From a checkpoint of a small transformer trained on Wikipedia: width 160, 162M tokens.
MLP neurons of a small language model. Each row is named by its layer, matrix (gate and up: input weights) and neuron, and shows model dimensions 0-159. Each number is 128 + 24 x the weight over its row's rms, rounded and kept within 0 to 255. Numbers have three digits each. A neuron's up and down rows have the sign that makes its largest values positive.
After each neuron's rows, "fires on" lists the tokens most often at its 100 highest values on Wikipedia text that the model never trained on.

L7.gate296:139095157137132152070131162142086133182143138134080084156100165118133124112153137106118140150131125153153176148116114132163162131130155135121098124078088091173121122163110150114144139163108137130109115081123091113116115107108081122117098121118118164147111128103153107118117115136124107162110113148153155105130128128145174101134118132161136132103075107157158136101127171137141116107085130135107169083111115118161074160153114140126111096133106147120130149154151137108128171110127134
L7.up296:066126114164123129203148127147112120148170112110146155188159190129106126090139128171079120138163130132103149113117079143099149113163160084127145115130157087111158111119140141117126156125144154146151173063166121106128142142140175085142128131128124124109145148127133111157147083141115136118091124122105141124189131125124100120120091119133155113147115104164116127132162136170140140142128123112109129142117112132141130137143091119128128153152123132118123130165158128126121134126158086
fires on: "ly", "ely", "ily"

L2.gate77:092099108145133165132090151123159111138115130130134127142107149091170130138204162151190129149176147137112115155078141127151129122161133106095140124123124127130125163151151094135153124136091105099140117169112173154106093108124146136113125153111141134113080103133058118139119090124105151162158129119160098180150124105137150133153145139100135168157112149098082128121109134146124153140146113120152143131174133149150149101116114149143092112118160151143131131098095101125146145115114135
L2.up77:091155134117083148134152150128115110119106141131124142093117109161114117154120122136126072080117103133117160167143099097123131151150147126116136103083161168082117134119137134137123139144124153094175138104155140194122099154142103141107107155106124101106143131125130124160141183100100125138082111113115117081121181132133138119108110117118140074142118132113126156083126158127114122091105119121134109079111168152164163137153164147105096126143143121181106102119133146085116111136131143
fires on: " un", " rem", " Un"

L2.gate210:123076145137137125144145110082138135115125099129109095140140137124136143151150130106125139129131105173115121141126121137189125128119156142112110091154125112152114148148150101123135128116100113125114152106135126144091053122091139146155106074125088116147117119110110106171099141090138152090082136090154109146120155132130104118116098116146124152101171160113137142150134108140099131097152135139140101135134127156092104150108168074109082119134167070114092170098097082109135120123124166
L2.up210:107127116129117131107140143155152125167130129130137126147095129138169163183147099132092108094121148080151120118167133119117097123131127137126116143103150129135128140132151086176123135150146131099132129150135109117114142163161089126101117142135102102109131145175142137166120131143134154132114101131141112118109115140108119127100136131089061134120164161105151080176186115130114142110094108128150113172178109156144111136114102160126074095136139135136157143160142148150121091074099188
fires on: " Br", " Gr", " Fran", " following", " La", " Pr"

L6.gate185:141084108147150146125107130164140125155142134084130107095086125137137138085171130125085125102089173138099109091152158109124172115137123101116102102117137117168128137091139128110105141142104177123093080150169112146132090122141152135100130126111082148142131106128112110155118146110163088140182121153110148146132171125117131153128135108107123107147075128149107088155133138128121103137105143133146148150098151113186088144165158123125166109114154134168136169149094125121136151141119147
L6.up185:126121095156119192147109111155107102139120140181127144078131116152158125168133133121068159093169185114109097093118105149124111093141092120101126122168079105201122149112111121125151125116122162129163116112086146148153163142136130119126160182115107139082117105088163109148133150114148151137116126091128147128135159141128153146128128151149125174123103155138128137135150129136163121141100113139137123115142113156128114177114138143146133124143158102172152107134130127134089151130128140
fires on: "v", "iv", " commun", "re", "af", "un"

L8.gate62:107109136112108149138116142149119150102124134106142118111094117149124108090114123089168127159094135172095161125113149111142124096133172137131116127125171143102110121126156142098155132162164126166093130168130138175142103134151132119111116098169128133117114099127114128144118106093152137116105168122183100144128128122116146119130120106094067091142145108120127119150083141143112135131137164147081123137113111151095125116136086060151114104139150139115072165091184155125131150150111170
L8.up62:117177130118128171111132153165127116119153063121141141142109096142106155122138129091142142148156103145117117141108089153118108112117128157149119137122130122134123096104118128050119101129161126130145119138120089091125134128116129137154143122102160131128122126124109124143158110138105134106110139137155137133128141180140137105132150099117091096143173148182127123133135146135130164096098119097084138120184097126109122125105093062096185120128125182136098123113169172152151121077123155
fires on: "if", " dif", "l", "ie", "ap", "u"

L2.gate267:084126149157141121107119184102126132096149200109098123127134119112119151126156115145115159131094128105126132105089130143102172144134114091168124147100117098117097075163118101147099130144137117163121164136140118100153120134148151092124096125137105119137094096096163136127110141167158137152105127133130164128129164128102123118140092158096131153077128142140123123117094115115104145127171171128104143099121133193173121147090112166133161136067143116145131156118109123144100129135116118
L2.up267:119123148147089112112115153146128116090123132153121109134156099120117152129138130121133155140154129093116153101089143098132108140160108120147151096163148120115170105116150139158126156132161121091132111145139108176115095136120114103115116130123145094103077110144110149127105135151112151148089110128134123141139168128138133125121177155109169140151145186123173113130058138123122176103154153119066129133127173109129152157144110190090113136142121147128101151090104155103142146094094163
fires on: "\n"

L9.gate289:119116143136134139133126154130118143153117089151114117160139140138151128132160108127121147071157131156088129131049106104149143131128139139085099108141176135107112107171134138087131102097103134111157170120145130142132112123162120137105126131137155138167154138074124144095112119127158108158075142128144158110123144093160178148123160108110110118136133162140123078141098148134125129085125132117113079113149155097184102133115098147113110100095133149139151117127148077135131131164178139
L9.up289:123137182140136170122171154119130121089138137130121178081085117141145121143139074135119132135132139127117111134098119115124122124155130129099151135110157101123100123158140164154106122112122106080153124132087108160121108107154087157116125094139171118148163109141139187084163161135146142152098109109119114149147192131126174176109170145096110135152142097095093097147104132153112129113169134136154116080127129124154086138120092147136106134147101146154120136142127151134143117132115157
fires on: " un", " Un", " dec"

L8.gate261:123131113147129146119123132126131138105139122148161134111117177132127140113121119147114144163118107097133131119142140148141102140144125148153133091116158142102140113125173163102125104122062134093118109173118140110190120140102141144126141144124121148133160120148084123112172105171126128167146087192100134126104139150107150138131172155133150091124125146065126142108087148122164125117074121137124124088108134097104158109167144154156108169097158116161158125158143124130196121104124108
L8.up261:168121125137122105131113126095103107112138123153109146121104165098142167125082095145134120119138147111105114079082156118126160142121127132154113149106097164143151105080074163117108111155079127135138101159124143173107148129165120176159117091136147146097127131156107110127135180127119149132124125151113167152156155114088166127118166139112166141101123141132144164148139151128152140114085100153086139124160132135114117150157134161143108135144120179090172141155104121124146128101133088
fires on: " an", " h", "ouse", " a"

L7.gate211:127130113142187155127112103103138157118126086086112106117118145105089115149137110102083120139161117114115097167094114104086133115126123133128127112172127079180145138162093118150139120128115141133137174113126105146108113145136076124147138117104108134121134102162096171102107080098108148098161136137147122163104109162130134123129126119165126163137160128112162132139174164111169149098163128135136122127153148104146150138145131161128108086128115103124128115095147157154076170176148136
L7.up211:087126141156125169074111133131130152107143125109141148116141117120106110148145159084176161164175106167130160143113072135133146119119122145144166132140124128121143097098119080088125144144076135147148120122162095155113124145177153121127131129151169124106057143176161116090125101125142103156142130074124163161126126149129160150114129158098144107105163117136137134143127103094132109142142142151147145162149104132145091115120119152108143089126146127098143115146125099164097114152126125
fires on: " H", " D", " S", " Al", " All", " B"

L6.gate237:150135099102126158097121115131132126111140133103098128071120124134090176162115146109134171131114137132095145068128094119146106116162163121094112119135140113113132123118145095123130162082143169152128178129145145135134147123134139094098096127179175078106092137126115121119129141143142103172127081149121157166130168122111190105145134136131128094095122137127105128095120149115112177124125091102110073088146137119164127135151102101156135122125128170135111101111119103121143136165128117
L6.up237:136157070136147109111099102097099126135148130112122127119131082103116154144109125144147149167084125137120133133166080124117133152126167166148097120124114134110119146166153145131163137130103118147166141101159158160153150093091121107164141139120172118119152119083134148136116091167129173127133096161131166115114134144122096127142120157121151148082101153103073118138125117117134119098133108085105107102122131137133099155125167142148124120204135134135145166133095091134182127138147119
fires on: "l", "us", "cl", "oard", "all", "ild"

L7.gate90:119112128116134127133141096115109116130194106172123114121122155118072132088119168138179099141139166149116176105153127120153098140126156144138112116159120100126114115123117082142167142108127136106123144148122132177142127105047139105136126085152118085130167087138129137147145098153162139131105157124172136109123170160110124132107140158115118146119106123141140078112102101122107154189133096117120127127123103079115122120137125126131134101140096138098125101147125103128161118089164153
L7.up90:115160127117169132151091124100158156196153122120128176118132107145131119138127148104187128135151101093155155136128134143135131098073162157125144114090135144123072082147135095127108142119155112133128123104101134127097132127103155142167117097098142138177074132119147157158161131121159125116147142084151135155122105104145115119128150165129116131124137126124102103151137124111110111124120113099096190183101162153154113123152151142174138117116145097130105169168147106130126138118107129
fires on: "l", "en", "ent", "r", "y"

L6.gate43:122106105177096140125165154122112096088115137154144111182137136112119172115155126104125111096131113101130162092134110132150124127147133113180141116156103129111096144155131098138054157119143092122164123156099094110107133153121129100129114117117098133113117112116131127091145151100115099159172145134137107124083113118138122147187163103110133132097151150174126127131125150121129115114103173129141151154090130119144136129119133149109134130087156162150052159151118139167126136091144101
L6.up43:069132140102126125100151171115093104105124152118103102130134155102081138134167159118148138106149155122153162076118083151139124165123088088124145130100124134089135120140076135113102153164118120155125172138119091127131110142119154152163122124126131119078088116111149179152132144118123167167143127155163101144153147152088163146112096133135121158110091136111115128123090133129105093121105115086106100097117102106169083150120091150144133138125120105145107137110121121111137104145108102
fires on: "\n", ";\n", ")\n", "|\n"

L7.gate263:174144104150194150130153149160113131151146100150089103139137121098101130123165090133149133119129127146144146169122107141129152150151104154117115143127126158134055118172108121160131136120122107154109169129124098140114126119140124099103097114148147134101146166102179165095102114107139150093118108121135127115134143141142144160067136062120150107130121077149144144119125168091132125105163112135144145148139124135137106116145168166139157128144148146143164112107175178120124109111153120
L7.up263:109144154114128130086134120167087130184190138133125138118158138115156151079183131174122098113177152123124131134124124108118103138133121117125092122112121103098126107127104108141134129082149109149123146132130127150104158103178142098178119129082102129104131119081135108087175110162123130164118130107163115115163134148116144107079107129143094113087141096157115106143132130113148174120142107111087105137116142119121116096136127139091109137123137143095066139147105125117142132103089155
fires on: "ly", "ely", "on", "t", "ally"

L6.gate26:090113113117173120108130133129146135154155155082146117098173122143103111158159128122164142135118141114135137131116155110110094128162144133119080103129144166139123166154163132106171107118120101118116124069086126114136110111184143129128076103113139100093163140126167080108111117105167143114167132121132105139113168102158139157105131114150140131115128107111185122103121159171075112131134157103123120155110127135170141127155133107104129159112061133136140124129137132082099143109118134
L6.up26:103078107121202131154123109136151136155159143103146097133147101119098125188152129114150148126126159109142124096135105141116152101137144108149115110122135124140128114125099129124128110135120104118100130123147143149136085139135127107126103110079139159141194146121122120087146106137132095121179143120142122099134144105110133129143107144164161172118126063092085105097130162133114106136138200131127123125136138144163159133169141131147129175135090179156145118139114113123109186127110137
fires on: " I", "I", "et"

L8.gate312:107125106088115079127122120146149151111141129106133082104076128142147111111146109093150146109114166144150173110185162140115148090148150085111127127129176098139144141130132131158145153116103135129090137178042114110121152090152160114137093136130115121149147113194081147106131112127110136114106117127140139122143112141109124153095117161113147133083123096130117178130123149135126131141137147122141137142119151102146103102148156099137157134146139115169150099094121112167154131099144114
L8.up312:126107156126100127120112102093116133160123114149130131096118153107173133135135143119146129109092152140136110108129126151196156165137125134075139100139133101119117189115132143135177159097149148106107160110134192169162156097068142094117128112114127059161104106113109159136126107139135108145103126121104148126129138094163151168183160121134149174124128116146142146146105144136131120100122136125150171135134117110121100159170142125112115121146097105128129132104115112149153122128142077
fires on: "ch", "ome", "om", "ie", "l", "ver"

L9.gate149:112106088128158151095166129117148113127138157120091139129120119153131106154145156113139135149135128109098135114131079169152137133116099095128130106107103175150120148150115129141099109101151106147134143085132121131090098070138151111157130109142132129114096117124108118106076143115119142127183106149110178117150113131113119086119121107072133134070122106088163099108113171178143098161152149162135163130109160164118113108126131110097096122097085122124137157141140144133095154124170126
L9.up149:121091115141134198116141112117137161127138097104147148118114133146138072099123091131079151158119132103129081113127103139090142112114119142114121116113136137147129132139115131096115090126149106093126150102115129150122149105154144133133139118118130100115090167104116106137149145104087140125128066128136090111131169114100139128125153134153147107106122122107125089077135160170150129197108126125135171098113130110162131115160150158150163128078056114108158152098118144129114103115160145
fires on: " Y", " y", "I", "ou", "Y"

L2.gate193:090157143124142193161128174124153128137120136147109095108128150113108118153077157113131092159166154150139156129101103150141112129115150125133112088144118165097113135177138131123077141121141138055141135137091101140155120142151119130161119116137107142128155125182120137124137102120141124148116134105138108107151156137126130188169085109153158114160124164112136134126146176169153146122170135125080123121131131133115106127136138147100154181151146149109142074143132117157157140115117146
L2.up193:173140148133158097130147161158138096120129126110120097108149153132174128135086120106124098135145118101093094139111104104174136119092129110140131136134107161147151115153126126102092139165109144092121109147084150145154132098145124095100123114115098128118132162152071114114174107114096141122101115080116117112154166111121161104178118116111143076118093206128113140122123141130121105135121108139126157126123153158100145136145162142153155161141180154105120088139133130128150145095172126
fires on: " an"

L8.gate319:069144148140086159126153103110143117158155151163111098154115108146126144124177137141125106150117114095136159103131108158137152099112106100163091159114153117101120113126137127145153124099138134148148202127104125122124129110138151134157124138144151092107110111161112075125146121126162149130131099127104111185106146120125134084156133128115117116137182123156137151120156178106085143156133134162182137102148121135137100090157103123100120151100074123087107162100117152110149151131115138
L8.up319:099118137113104148131148126041167108101110153118123092123095138128120130130141102099166107133174128117162135132096138139138147109100128090115132156096169131121155133138095136157163139127082117145145165143089117110137111138118144105105153156137092102113181147096127162102122146120169149099136110128127141162124170140093157096151046139129103160157101129140140157126137136094109119104121145126167127145109107113149127154137140152164096133077135120117131122166153115113129108151115123
fires on: " rec", " Rec", "c", " o", "ec", "isc"

L2.gate286:138122156177113134162115140142149129095113108129108156107112098128163111135126124068161126153140125143144125148107128126156105143138104167138164127132157129106095108160122153120140182129151113125107155156126144115135099114126153185100106145119118141122171137160083137102151084169165135073114119119169161128140124147129137132104129137150093107143138143100123142124140168140168131156103144132122098183129114131185091118080090162091125091089111134124158115103111107136142123151096102
L2.up286:123138114093156137135120107102127117145154090144101126102125152133115112149132163151108111195133160117108155096115164143147115140091128127134136142163109099126132145167140135118129109072115130133129143100170133120058056107090113125143129111111124197101106120191114147097143156119116106103137150130154177125138113133146141125121169143089121150129158123164167104125153105126116137133084148144108112104120137081083123119101107089122126117129110153138116131132111121100112145100124091
fires on: " on"

L9.gate41:128108158062140119120134167147150098146101123137114119115108121168123108105147122112136142129154099112157103103109159163115098128110111154108098115148130147094168135132149142130140099139136141165087120137174136159144175111137114139118122136135142106118156114115092102172050118136145099122123100140135192105152098121086117158133112136161122113147104118121169129128153100103121149134102107101101174105098062111133145103129144140119163082132138155165128117118139160152142158117104122
L9.up41:126098150079100114102140153141135111125131134171072176101134110152124147164113145079196186103104107076179116101138124103151168099144139148128134158126156114168126152144147106102125112135125136131152141125157143129135155112132074110115104092120080110107114115143126132140126102102138111099104106129145158114106113075133165106168152164154155103115125137126108121125093124106121151156140109095125149157108075152122166108110133139128148101128153126120134142112146131131138165125120119
fires on: "M", "m", " bl", " M", " Bl"

L8.gate317:132120118105159174144137099085141148159169132110074150108118125153090131132138126130105129109140135150114152137167113109135167118144098100098127158115125114148067101149172115110116149118074113130127121114121077101094127094134109140147137131119143102174165125133179128142133143147129158092138121086124167079179143140149164123129104118109142124098095113184159152125151165132136139109133134129115113129088137080152112106156113147094116140180139161149155135120143123121110121106139102
L8.up317:136142161111134120117136116165150107130166140115118055204137145122131149148118130140098086126104144158127124117076145161160126127139112116110143131090104134150156111109138137158104148123135190161112123104122135124154094075168132087139125103098142129131163109107096104110080132118121134157114153126107137109162118147141087154144158150135145099122127106137151148106154086148150124106139075137098145108155183112098118116134103109114087097111118143114111121128132151106126129155135079
fires on: " not", "ust", "en", " only", "ly", "ely"

L2.gate216:119184153105114130135136160115153163122081123148113102149121180159136169150119114087180148106154096130133118149126121123131182100130111112110121099158139070159142127133105156106129161096073115143163112141127097113167106116140121166134153161111096131109104127129138126141122096138101164159113135152172098157137124164109112131109159141128135142108090118120148114126115157142149139085106134157095112140088120121129120154158126128089119092165108105133117112176139122119131100143123186
L2.up216:104138117119156142106132105105130138113106127136140126138158102186118154137124123081112137167125146115139126163176143136144130132161108138110127132112110128186159108087067094151130144101120141141166110137133147127133144119124128113112178147123112151073119163125112121150065132084122138129087136122164112170166135126101126116127119119135183115097134136106083190164095169128126087099099142138149123140115166113143112154154137109093134135150111135102129091129124122092164104162132124
fires on: ".\n\n", " "

L8.gate31:116108168157098105113093122139099100151146115162166178130115143148112110128119142116157150125131122117098140129079151133118108157149140165147121153159119156151144124114100072163107097129155136152083115157112097137099143117125161129139118166101185113132097100104125144148131128165087121131153099096135113134110119108137165114171164132146129084130121146071138132102081103102163135178130109172138110095140121128128136111104114104145125169122151134119126126173106119161174137141150124
L8.up31:116146132122136134094118151117145093125096081184126160116151160168146136091136114136155091092120111144120172115083115146159119156107138149047142161148153145065136126152148156122101136091138081094159140127107108139148092124132165140117069131096106130124113108082151111143098120104154155098113081121110132150106109158122151143096103157121101110131116136090109113149140116134111159107132101147146141107134111098110115122101167126105123145140101153121139150124120123113095118120147118
fires on: "ol", "ro", " rem", ".", "ar"

L9.gate204:093171131143149156142134119129156129169154139136091120148147121130095123105162093153114151139107134149143126122154135141156098155154103102181156085130087158134118111098125164155135115137131116137103160149082105111124123143117136175117119155150115135152119142101089110131133090124099134134134140163104136146158088136099142163128120097090085076166177156108099182136134138088120128094113132128118146186125116106135139121129100125153185121161127119147150156142108153140153146118083130
L9.up204:115132157183126144130137164099136169162153133159100130139143137126115136111119106134132103126105102125136104123163122188111123137153133116187165120120131169137141120089135089145148120160131143121134142125163123139125064129133138178139126191101128136171105136084171113118123116136131108143153116139131151148117135121115112122146132148127098133126102135104143142145157138103145198146155155137093172114136101134168176091083131122112125057126106127181128127121139134116142128113087136
fires on: "ate", "u", "ap", "um", "am"

L9.gate297:142100120121132145123145095109147094180182177127153144138104100125140090143165100105144133125104140173159153119159148114178153109124142147107126151179124108127172108127140103136115157144132109122127116140140135116116082119136140133173129154135094112134176142112094124163127144109095147125116106144144133155137113118099124130132130162140143096102164153056157133143128136144111108132156101137113122140084142138115086128165089172130124150155137148099115160085121165084168165115142146
L9.up297:077098164133168129120106155112116142140109146130103152124136133107124109167134143092131066115127166106121171106132091123120114175147191148124121110114111077117129115115165133148129147092130136130093135110143132155119158157104139130109149105172112159126097090115133129130158096156140143118128132104156114171167120116116124110182127130111153147099099094114124106155128089109130145130113092145144104121155094145136137084151138126110161157181099113118122136117159155066132135164155123
fires on: " Pr", " reg", " Reg", " pr", "pl", "r"

L2.gate225:102176162094160135122145126084159134103134118159147120144136160112135130152148110094157127146138104133120118118144141144100190106140146123096116130115090102149135089126111107111132135079110122155157120137126141108116137117111121123164172190083106180106174143116122138128116093121102109156162124126169119158124127120079096123165138131123154142131103127120135151180084159120114114101123134135118127113062178090124118149160115134123132116164100129104151141148159112078144134125114149
L2.up225:120174164120160105124113158105133096094149128141142138132154131138114169112097095121127103126119124135138143098128149174094144120148144087104149106142105165124144133108093135150145163076103100131115095167123138155142132111139114090140114138101103124077133179157143163147131113139125128151121128125159127178139149160128137179138122142155141170159137140103119134140095139126108069094163135077109123131076148107096108186137164141120114105133115106121114132171118129113122133102087158
fires on: ".\n\n", " the", " |\n\n"

L9.gate53:142129103106168109104101126147157101182098142121098142132099159145124139079119096124119115153116145092155141114147153128139091099166115096101120084145104120126088146110142121117069112106131130128093172145151115154111135120127115097100133114174098135149146116125089155159132145131138090148128097127140141139170126116120102130102123117120123080147100164082139159108157140117130111167124085152137137157172116097154138076109111128118140093122120077127140108136146128097074149153129157
L9.up53:157118118101135171133132147135132107137139125156106102109126138165170167082151045140134125129082139111142107144147114106140114139122111155080141116137138089102115123156137126118125143143141075111162131150126128143103127123166151110150131143146083133139169118112161123125143074136146086156133089137116142143133103087153157125127117122121134074133114144128141132079161131116074137132155135093122120111136114146157112103077138168077167119176147084139118121138103104115160135137120137
fires on: "am", "ord", "il", "u", "im", "ent"

L9.gate75:138081110120183167118190121152132125182073125146126091168140128139137117118131099157125111096159110137140152092104136086131131134125133140152084140159116080177093141161132118102111134135148113137126139155149130140157103118114112155092123150108156098080152101094153111107146096128121102153113124127109110169152134155122145119100105120168135149117162100098158123124114125143130127125125152140069114158122127114128077084135119122098098102124139117127141163129143135176128161165111116
L9.up75:118155134119100167106159151099153127149161151114121142154147102144115065121189114148155103146114114123123111087115099104137124129152125144146112128132134121171125115135095087101133090131104126088108136087099124101109129119138058084117110130134123161124120094125142157103093104154114120130137130116129120131131156140158118153102145164082159110147165191134129113107137138091157126102144122131062125126135150109152126128117140120119161115156161109165108098131171120103124112130190145
fires on: " H", " R", " T", " F", " B"

L8.gate182:147158121130173128156109137156147121133180156113156138147097157161108113078188165099163150101182158154132119144132141140127120109154105171117096113122176174165125103110152150113104092114065153115139103120116128126125157161133102152100141104110161111111140094133127152145140125138135127144133177153140121129125154156153128127121103116107135110171098135137104162127130170161132149096141161115121110105089133148157146136134121120102139124130152151122159096120121092139106177083125119
L8.up182:137159116114144126147158124097147094119140087144124181090093155150157155142132146141168123129156117128137110153153149149142110117148082119093120137074162137130110113112145146114106111113113091103151122094142089136122118171159123108058125129097120113129154083154119185137116097137122120115119157132111106122120117095109125141115146109145114079092109098155119139093120158161175104140146139130120147108147141096141165139133102125118132130185129142186183137116138125125159097154121149
fires on: "-", " un"

L6.gate159:111097131129138110104113082135138146156098138148075092176158120110115168116120120157132188125110112185149137109121082125115117077150125159055146143124152146134128102162085108106122119139112116114159128159140129140114107144136138135118141126141129146149128148134167093158124115111126086148125148111110119084145111139134137130155125110143109060131100140119158124100150111167141081147138118075107091163095123119139141130112147152100114125118106131142135137124122113115195158119113097
L6.up159:136115129109111108127084116152131139154131161110125130148072087093117088138109142142145086138109098123153158141121127128122111079139130159146094169145122097164149133142100091175122171107130129159146137148173128146116123120134110104112106135131104125142166109092140152149133108137106129154120114136125087112146135105123110107122132144150133126102104094097093116094078131170084108140124157088166098110132108161135146166138146095093132129135129177096115164154140158202136113111123155
fires on: "ly", " also", "ely", "ily", "iz"

L7.gate275:156133087122131139118103104150116151138179150157116147158120094102136121106110119113116131106072124123136174126138148094172180097113137134103118108162174120138105111166063127112126114148109108148093140147132124139119128150150124134149084126111118129120152149098097087123117102149113108141145172149149114086141138116146151166177122110106105135139086138166120113099098173138126173168106114128145108100104132132122126100159086137098141147116141159106145118159093092135132135135163088
L7.up275:158124087131097112105084154124093122104162150107082156152135135089122161135095113124172145097119121115110186117135108130100149116125141116104097084095143119142118133163100175140093137151127111119146157115130105119062148143169120107119132155125112133126116122121125142124148081143136101139088185141150121095139134137138133120134091141147152137101114138166105128133095183111115142154106125120127128100078132158135125150168092150163131128163134130105125124146127100178141065133141133
fires on: "ly", "ely", "ow", "ally", "ily"

L7.gate50:154176160100134113152148123119161130132090158117133133097098129097117105110129119085153126129127161106183097181112149114131110174155130108128120122175115148137126124110133174092142092161122103103080124124116157128153128114172099142145121181125109094127111120177117160131142152102104121111096151092139149135136109143096103164131116135102119125117145098111096123156162124127167157103148097136149164156145054141122105139123116114178130123162119160105143096115138141148135146129134133
L7.up50:093073137111135163101145166099096134126092133164152144124179145140130140123145136126170149159152185162159115179136131120120140141111161098123172126157141115131133134131120105100149097152133106088180114115130157112124136140109126181112121176159108088119088101101137105097110126183084118109126127091114142139132095096124133154118160177131143125111122155111113161097104158172108123122129104115095134143077138122133122153122145092125130119132125132118124135130146111169114140112129089
fires on: " M", "m"

L7.gate307:125142102079146188130121132101120187154142110143153159123145115155131123129161126101113120093108173117122126164116168140118154083128149098102132124144149126136092125111136108080138124149163180089088147152134138109112131109121120169151120150106103110141170127086117118151120165134126103114113095125144128125155157141135184143143144146163138078151133191164083144144149117184104164129149089121147152128119123107120099091135141153146118134139128101129112129081148123110120133134117120
L7.up307:123168146128108175131089185109122129149159101182107103139127106115154164150134131083120163166124161173096160132111151133128167093105112139139115156091188125130114159115132151124120117106078101138126128124118118168099150149137113121145153159132111117085134122124140101145090145129135099142109129143121136139152150149118127127105160162155134178159109139093085120145138136155140116173114085126108127111092116126168113106086139137119093140122174138143096164141141117085100145120125134
fires on: "un", " sever", " G", " commun", "let", " comp"

L6.gate101:156149108149095115134133142119125094091148156162131099133141112149114184133128140119121153130086142078134140121178162127143105122120155155126118143101124092140120112166116129109140126175126150086141152104114116122195122133122164161131136152105140149147103109151089097133125148108150113116184114088124127125145124158155119147086074144136130143141117122164138131130145093093097145139159089148071173140132120141135136126149168160151110120162120140117136098104095102156147155093151087
L6.up101:146126093100142145104158104117126105173141135145119135108126126132126125145147119120142101069097130150103139130138150085133139141118152183127113116104126150152144153162113148136111139145130127099162093125121109119153119152123109160168111170082171132178070146173150152161157184100142089165152145122136143108124133106181111114074077136116099122133093086148121135148134133139142116172147098150119133124122136157142154134133175166134118151150116134103158118135143110118144130103160153
fires on: "y", "al", "ree", " dist", "en", "at"

L9.gate47:133132136106099122081119124144127095158173129126150125112108122162161106122135118153144125128135144163090107113153078100178165114146122123065115146147152130138158092130119114128107121153101103096095110122167163146130114102096116106127111079128129121123155121118151130132155130137133124127160164100141157156111119161130125130136108125142142126101098116102123149133169130129052124098136139149101109123122156111181106139160121147149159208117156100129092177151129106138122138153148168
L9.up47:162104125115145127131120124117178114131104118117108164076095143106146081177134129110137120104172130117100099139120145113134096079102144114103122143113139151119156148147145087099139127130152160078103150097156097129094149114102106157135155135138157102105122072128155109153139164123109158130130094122134139110142142131096106104122163192113113193114126173141162132131133138133125144132094161133131072095113123146112137142120110158154157112145104132106102173126140118162111133112085128
fires on: " tr", "r", " Pr", " Gr", "ort", " r"

L7.gate33:122092109073114148087146117056119103118108117125105130139111145088162123139168098113147125116130134104161143158193148126157140111133096118124105106096117113164095135126135138089139133126123131125146106124145146114102127162142171156148104143121120098143131122120095153123111114136143154174127165141121174106098100135141138143123151136123122092090107109143078146136125147142134147159106109119116107087094094143135140122137135101138133087084130149105145119227148103116139102151113132
L7.up33:157135178112112145118129151162059153138131119100107146137139148104111176110158114109179120129148119184136173149129156077131132088105159155122099127158109112134102120105130127114140166128137124137151155151156122146107125137161141114115154112090123130092152134114150158102121071150112086130130162127136148076124114118140152104099084139150113131069107124153139153151144153129148107161107114120122114126100100138162130135158123114112117127091095091100115093157142125155116125110149082
fires on: " was", "ly", " being", " is", " were"

L8.gate132:132116094133128134146102144109141103132114108152144145117081180124150115122077128068152118124111093167123121149137132100104117115110109095123135127145150093133105138117157177127132167078123115157133086108134098118176138110152171098124102142173115146088158129114094109101151115066109174145125116147130107113092120152148109139114129129111129072127134123118105122165109138125108125105100165087154094115149099106156138124125136094136154108126121123188116114120161136137149132148080148
L8.up132:094138137125122175077101149099118099128125123106131093119094096168127167209133131113159178094117130109108137153109118135159124123125097116111119154118133093139112142142103120071108114120152123113102123137158126105152102109101108098123139110134144067158153164085179166108116120125180156139138141107117102119108139116146124149120123098158091103122122158138150133127120084078095114118094125169090120128125146101107112145116150149134119136128119141105107084127107130158138093124134147
fires on: " de", "ro", "l", " of", "ie"

L7.gate214:133138109079140121129101145164149141163098149147133135150149106123136148094141112107118084120125158127123118133110132124173140159113109150111150124101134142140141170132139164137102139128092147126152142128087147126128115142177153147114052119098164088114129078160118188116143135134116091129122171125136136134148091174102137134115112139121123134073082145135174136137127106149100145154147127171157148158142176093149120132143177112129120131093095092156132110101108154132160114111121153
L7.up214:160119120141112125123122127121156101143116157135144135117129074097132128132109121138160102117093126118145093141143122151095186152159151181146135136161168159113124156090109124103085158172128164151130156127125100130168115100126118110164131150168131121139135118138108149094112145131118130113143131104098168093129122121123102134076126151173105102078168118177154160164152121122130123131126112090130109139129126133094089092193067135109135138143101151115133166149123124107139156108126111
fires on: " out", "el", " al", " am", "at", "em"